config.toml
activation = "relu"
norm_place = "pre"
norm_eps = 1e-05
tie_embeddings = true
init = "normal"
beta1 = 0.95
final_lr_fraction = 0.0
batch_tokens = 65536
train_tokens = 291200000
MLP neurons of a small language model. Each row is named by its layer, matrix (up: input weights) and neuron, and shows model dimensions 0-159. Each number is 500 + 50 x the weight over its row's rms, rounded and kept within 0 to 999. Numbers have three digits each.
After each neuron's rows, "fires on" lists the tokens most often at its 100 highest values on Wikipedia text that the model never trained on. A number after a token or word is its count.

L3.up66:460492474473449546513384506403480475537482557549496399580464527533487480417527598535393525490553466478472519411423460497478574418513549457479491520480510443495536527514319528538523511555488521482487540451497422585582483490459471540565526542552531505430575438529479506500399446566563428497551543536507497479529591472426464365645506464486478484478478547403583465489490460515513543504562427513550454497579526471543496551457550439496476482554492462440503507482496437563498559495498485
fires on: ":" 27, "." 25, " that" 11, " how" 6, " when" 5

L3.up334:478475483454532520532506611458531516501527561455465540429493537541535535546483611522531477553512491511547536489507526539426504503576477565581449468423473507445497424424563463467533396529524503493499526507423369459579444476575445531559507518434464577444489552480502438450477546574515555544489585452437484511466507484478560574424532502579485538578469562384490514404351557525441537434459444424585573504551553517544450556502542479450522473497516447490444441469457558411490496486561475
fires on: " co" 15, " se" 10, " lo" 8, "2" 8, " pre" 7, " car" 6

L4.up412:458455502479520523479601469536471448593468518518476423521464513541488525399424550570503468522447536533517463527521484434464529478490503511556545575511425454460564479525502449566511542493528462488498474554516509472546489499552527532491522493516493499487531491402596539540468581412503539467433491458433438514554539399468471447607480449474430471421541415517511533503430431453529545470587582576598423499527502608518511591469524604524490450516428376484574466455468409465537354493534557
fires on: "–" 55, "-" 14, ":" 12, "." 10, "s" 4

L6.up319:474464571586476514482477556426610452491495507522431497476523553571528493499518469488473463460455546489454475542540531550433516451536498541469462459471584479457581470515553513619442512533406508439520566523409524513623543493489495556499496482451481445560526410527438494477468470456505408542504446544533544386455518501533506459492548480523520352584410468473596513491488534600495423533553577454491504489454508436476549453466579581540467476446570517426498492505532414406369554505498519
fires on: " for" 13, "du" 10, " to" 10, "hi" 10, " of" 7

L3.up612:460499536511488491562503483484509419436460586490505459483485504552536479454541531503457537465527462477536562444502426462504565479476575518515491570476460527533476452492451531551541449523495562511494508616498532542510537581467474457432562516429419574468513588480420494473434447407566427454544596533440539452485518511465563544470397472481479563537562644493511573293491500474530523463445526560447551500481512548566469420480466499462432567565485488575518440532544422521449515489596576
fires on: " no" 24, " al" 15, " U" 14, " i" 8, " ar" 6, " mo" 5

L3.up547:504463461459470517471535599436466463386440477527464508481508522572544424507435444483707558438559526513483521456535435462460542497542482464449512438534396501394533462518482445593419519491470560498474555476404546523481575510521465546524536526472541450510410491479612532498593595491537554544554528494548535536505506472491488479527460430525486503552442550527547458419463503483516555534547451495498499511633499435531483438467431496533480478475493489419572502505601511554545584544459423
fires on: " Film" 30, " Festival" 20, " film" 9, " office" 5, " station" 4, " Episode" 4

L4.up61:490502503512523492510492560524665453456411524501510520430464583510509537509451489557490446533459603529556557516547515480464504372509351503486372482467533581477482484501557514520451455538430489491532538424506485448572468500532508510455522516441516529519450464468501609482494432539510569574513447528419473467587480486495511558502471552634495377596465546440454431419460470451542432426597487427435511521553476523523519462447468532544453490553482458455534476481549479449437573514496488
fires on: " of" 29, "Personal" 8, " all" 7, "ipl" 5, "erv" 4

L3.up257:460519486522544555602452613520520545460513548572492492501468496450540518543458563512532503359546500500621439444495428508461404542455500515512504634526478489499445374442505522582451476520489485469525470560475558486494513473527569533419471577438493512497477485431526489433593541557532459450551446500478552413535532488508448530450522545486528473472481409521521486511492513568455553425502559447510505417497555565534605512373523536561536543508450490511546465476541425448363451482541584
fires on: " f" 29, "qu" 20, " h" 9, " rev" 7, " mo" 7, "che" 6

L4.up172:453455574532509552579473473444486452424530524507590464543543540508514416462492465484473495528457531440496544535513513520461510431416553459513460606540482457489507475476601451561499508533422548435467522463471589505462489449585495497506546475535511515585540593479482494483408448489498381504576558461408571418551525469484480514494435399550507493520440489446532543448556433433535551499388423572552516547475584472535581503440529587517487480597507538605529492433503516495559565609439537
fires on: ";" 98

L3.up430:549471472535454465660479525532547568555548491624499508569473579495481479480429571527553521442490445475540537479516550552528449519518555495544547560530531497521522402473511445504562548534420492474490504561471596442515506502492525515527500536436553514542556403513529481435470515485540385448525529510574470437464520542501378504504566491435412488506466464404499500533497546474462499450553545502657544518569483423556508411579522458518418533510428424527527403472463534540403475497445568
fires on: " fa" 21, " f" 20, " mo" 11, " ang" 7

L4.up164:487465488562505492458469495515548458520472519596510447537465486464453394445505495551550406485453491588461460492533539500532430487521524439545481512553473415404444485479453443657480527562413477544537502455475550432533501451529505538545508471519580520505397537509498486517494492452448384503476566476495462461533525389571439449543415408499383476507468432503507495499503489582425531491471440504574463577496530497492513602506576529511505463465606399594449480445419530484478547564463589
fires on: ";" 40, " |" 30, ")" 20, "t" 4

L6.up144:423494523529449525494563437570530446470541527544491538430479531441471541490523434532522480500550612506535523537516507491483462514483473494483494535410474489475504451592515538387472566579553520489511495537451553507577511554577483499469481557492525523477491548443559619421444504462462533537600474605492514420470505487499510519587509470568336389481444541457477389463499454383507521505477460543569430501585529532612476514454486437529585530547446557506431478509585466490483533453589446
fires on: " years" 22, " members" 10, "History" 7, "–" 6, " months" 5, " days" 4

L4.up92:466462523474579526599529589441467442440478587493457467478543467523546496568412519532554474376419500431484481558515555507451558530434501503467539434453501533479530478533546451550552532517498546448516494545509465475503544435488436521498475529514465462498578463479512533450447572419467424456436615529535471535425487453555411494523546413602434457582487454486562462535490517452450530584554599573542476516471546515500493585508508554515543544523437428539384500424529574523490376445538568
fires on: "r" 20, " well" 18, " ra" 12, "b" 9, "n" 5

L3.up171:545464528530453424518483509474482528492451530503476568488423532592460440410526496478516506505516519599534525550454523435508456507515507591403412498434406469477471452500524557531499545591461507478459526473464585638534502478468523499543564508457499483440453433523481492479583455523540487569463455536598579506633452385537453404463458483433551424475476535547510426445472462461478478433590488457587539563547531550541465495544455539522531483557578385457539468587573496468557541508495464
fires on: " Festival" 16, "lo" 12, " National" 7, " Cup" 7, " Arts" 6, " Film" 5

L4.up586:490491499575534524459589515529520465509476521557515448482419476511537547526570498454485549453524529555557476527569507472503626500441405476514534461555422398497497536534457421468470461495509418519511470493458515516589507463526532487447563512554537434503507391476546425472499608489504419608503462531533510483509530497501473489557545527535544432536380464500565316500435521566585533476518497487541478442485422490519510485408539498476468485564520489448515490326494495467585576565549429
fires on: " |" 87, "be" 4

L6.up329:407569480505494520396443444544542489483401575530535442497521512456543499551556503534529450449459546471436585454513515485448546501514441498439532446460437459475529484540504491532503424459560480511485573434507531415581471598490518467445496559439403501494516485460612562509561497502512566552523496496434379476513548485513473477575576545485495509562533441484515481585360492424608454444548527449435534472576462578567589489501521473541494550496469547509546480501499436505468354528551580
fires on: "=" 36, "ilt" 6, "se" 6, " April" 6, " exist" 5, " October" 4

L3.up160:454437425593578497550505509431545478455589513466503527435540554508554403562576549564489574385498487452549430428461455441439475444528483489552488481520479529468429437461428475518495489427545597413465468483459449549553538495466470523554515540500522492492533457496493577438508548476463484530559620495571508549451538493483552452497551540557401504429488499485524446539494583409487516538647520474498499437559577486455509505538464565515569557456443438563559490409463498436604481501561502
fires on: " and" 32, "r" 22, "b" 10, "i" 7, "m" 6

L3.up125:419505569511502505508437593529466488446445632651502413526497599540456514533480527451420508364501428468602527503526379418514574526414558501514521534493493443488483503531395507490532527540541557477555458544492478499448529618424479530502539484552601538424520459508521576497464469590543438461491484524437478515516479532360524485545545463541472492508492627464568556468473514444511489492487467507520496476543475483532556470396457507491505547467458473475517422471516493536479569484522560
fires on: "." 74, " that" 10

L3.up134:437453487500573517532483513532463398370556521490535496485542553584485470414515567543451560488505469457516569494569512508494526524450587459459463570431556453488457412443486558640510480551527531481462539576498436602456521489455505563471523530486552594423531523510453521438485462555471498511518506519387501493384581481559549517532494449513498455503426629442457555598550471496506449440501531576537510513563553595495555530524506559551505463511441422504494452482601441482482434440463484
fires on: "-" 26, "ona" 10, "bl" 6, "ila" 5, "ti" 4, "se" 4

L3.up38:512508494570446443471496541535396566524521497500484515605462503555501483407458426538500523505514548553450497453531419494502477516539584415497553562488493495459477423458465420462482479461485530494525513503507463597440513433581487539440542517556570580466485475427542575491539466441492518703488418641512481449443536455534486406539399548444380555478444485538539539475506436503464438525508511486554450592492490531541475463528565468531472511583464417527473466568489483545421493487459495
fires on: " |" 38, " the" 35

L3.up362:432364594444485476499520511452502517469455459549564549518538564485526451450501484494468563508496494531559508419510519522414612501550506612490400492489456414515466489475479468521576541501465529478487551496505447482523486518522465477429521529538444545416623428435463535465406481496432510487539605527507416577390546530479526471517545480504521496539496577464539560430518449487586529542573483515486530489476565529607460400457441513532525511616526427388482518518534470547554477543613531
fires on: "." 22, ":" 20, " ." 5, " –" 5, ";" 5

L3.up260:517501556577480477455523489491505564541422560628398533535412489521546459439435550506479542441550441596433507523541415475435602460510486437431554517612429463438405512470519483598538519454431527402549466482415475496497462492497498511502479526513570477532521413412450494424478530508524443573573548519591531484450515466551528482574504535478464441504503522471594561533510476528534487527544493436536513461475562484543432530460558531600533519514593470444418462475488529484584444553574450
fires on: " |" 51, "|" 15

L6.up554:472490529584480451548500490468447544513641551539418461465491563468536521513580565535429456434519468495615577492443540438416395589455575553504488513501472501504464509494512492540563431456520521528473483657485481421485520578498480545539516624472489445467531539491543541485473515598629489465511524515500460458401480416526444495473487437532453479529461536449487545530569535521455484435454508446504503512565443420530594559426490449596516474476498476484519461502508504454519547398410451
fires on: " bo" 24, " ro" 9, " main" 6, "wo" 6, " a" 5

L6.up14:446435519452459477601515469444373498452490583568521474596520558436501523457503519495417482499526533498514556446541584441519477534479533518544511520464560509548473445522549521544536525548526517438459554558553550461413448579458476564532550519476566535582524438445573531438459463480563399517488491546471487449494484493452439511503484486562489465452500559365523520559534427420545498423434458544492478552598517523446604601492599487504498449430456385383495472486587460507505519463472526
fires on: "-" 36, "ha" 13, " she" 7, "col" 5, "fe" 5, "fl" 5

L4.up344:464496497486470467550506454539481475500447427619439468505443483511447508534474509507528533404488527588545525382534429444461554460467558476555534543458514426439495548549502479531573537449508457492443463497481507469487541490543524569421489534576609451511551440437581495483472567529465441509543516567587387500618488461465473489521484528553510514477482477501499491479468542541466510443539397536669487455537512580499584429394502492504473452471421515393505505476452430542545575546621508
fires on: "s" 34, " |" 28, "\"" 13

L6.up479:516417553525537532588544491503489507485531485525540498469496512490505451503425506531501472568484581523468488404499494489471523544462494443539489593456483554465455407484450513549502461498508521556597398564427503482492525381575518627381562534533499474414516561488435462510537518467569464495504543579498563482479618521441462478601514511542461403478514432421546500571509488516451476464447536458501598520503488592547469571442538474466427469612491434511425475576543410450540522577448555
fires on: " as" 49, " the" 15, "the" 6, " no" 6, " Se" 6

L6.up249:467502466449426500571544540517513565448524587453461565524451561483515497519444440519399534449496546533430610437484552553490474461446414560520537568514490497570431516472510519445511394442511574449567545481415589499486560551446505522466565471444525533533526451431519514475408600512465513449441572595529462482473522499426471502506444520536515511531551470447518595525519473362516522431445447516522571577534466527486494537515661464485463436511465415541585473524457444481438444491497524
fires on: "-" 38, "/" 11, " $" 10

L4.up101:495473494459462524507498514540533501471523506586454547523426509456557440392454547528474517493462470589370537462464587533454484480531472433514497580440537507524489484445543604537500431527542492502481533495504444486526495522528545543529450555482543565506435420525480574446485394528484426505544469495407483518371503465542522476486521542521428495578481599450478487506502430396376595462435520526655521493461553517462614427428579576467484429480493473537498503530498462456431572469511541
fires on: "-" 31, "ve" 6, "de" 6, "te" 6, "ti" 5

L6.up231:522504587523419510462479475476550499523404462526398523527517520526528462556482485602546486474468528501524470522509568419426433490600426516441470568444531556379414397438475615540590443434557557494436487489542501492564498519533498551531551494550477552497488395463577478506463534501459467549576554547484476545406508432564468561489516553495526469491498448419538522464529516493412568533507561537499515476475544613572495398407482567504454550517508459485429522436540480403525504528566531
fires on: "s" 57, "o" 8, " to" 7, "cio" 4

L4.up219:360468524549502478537470493421510510481411536556566480510474521441444518558582498488529415554562586539520547486428563451434425501480533477510529501405489508508472558516473582462509450451553498429518453477502520496461529527640564523442487533455589535445477476413530509455395556480528427495452489506400555467555591445447540526512426510566582537570484479456476445441412498588421518511598444458478452473482557556508521418424543509511453509458493493527508442513501561505538559533606553
fires on: " |" 26, "%" 18, "  " 10, " or" 5, " 18" 4

L6.up436:449519500545531521478441483504542493498497425492440544530452542481509593521535510516525443436462525629437496471410361482440498501451453552530536436516432388364515482498526456489488474537424612428488531449466521454499531568469473593498503501568512544489509442482469473551543563467466518520558427548516416454543551495552427546508466497570427461540496429466566476568407427569514570564582474487544524401518492586555543467438625516535489502521502538498529454441440556481505480539541567
fires on: " |" 69, "|" 22, "\n" 9

L6.up269:506460476491541564548469459577583446477459466475462479520565505424528498567523538469504492494468546482510481469467528473547490525540353436515449557497436414440453541451449489517439466464468527473564503485509557533566418488522515472501479426542417561507590456425440540500539487476513477464528527506527555444489627443493492534528481603546482488529521497514538308497404492562589499537557486455453461553537555503561520474361506478537519563534506616556507490573550501457480491635575495
fires on: " |" 80, "|" 14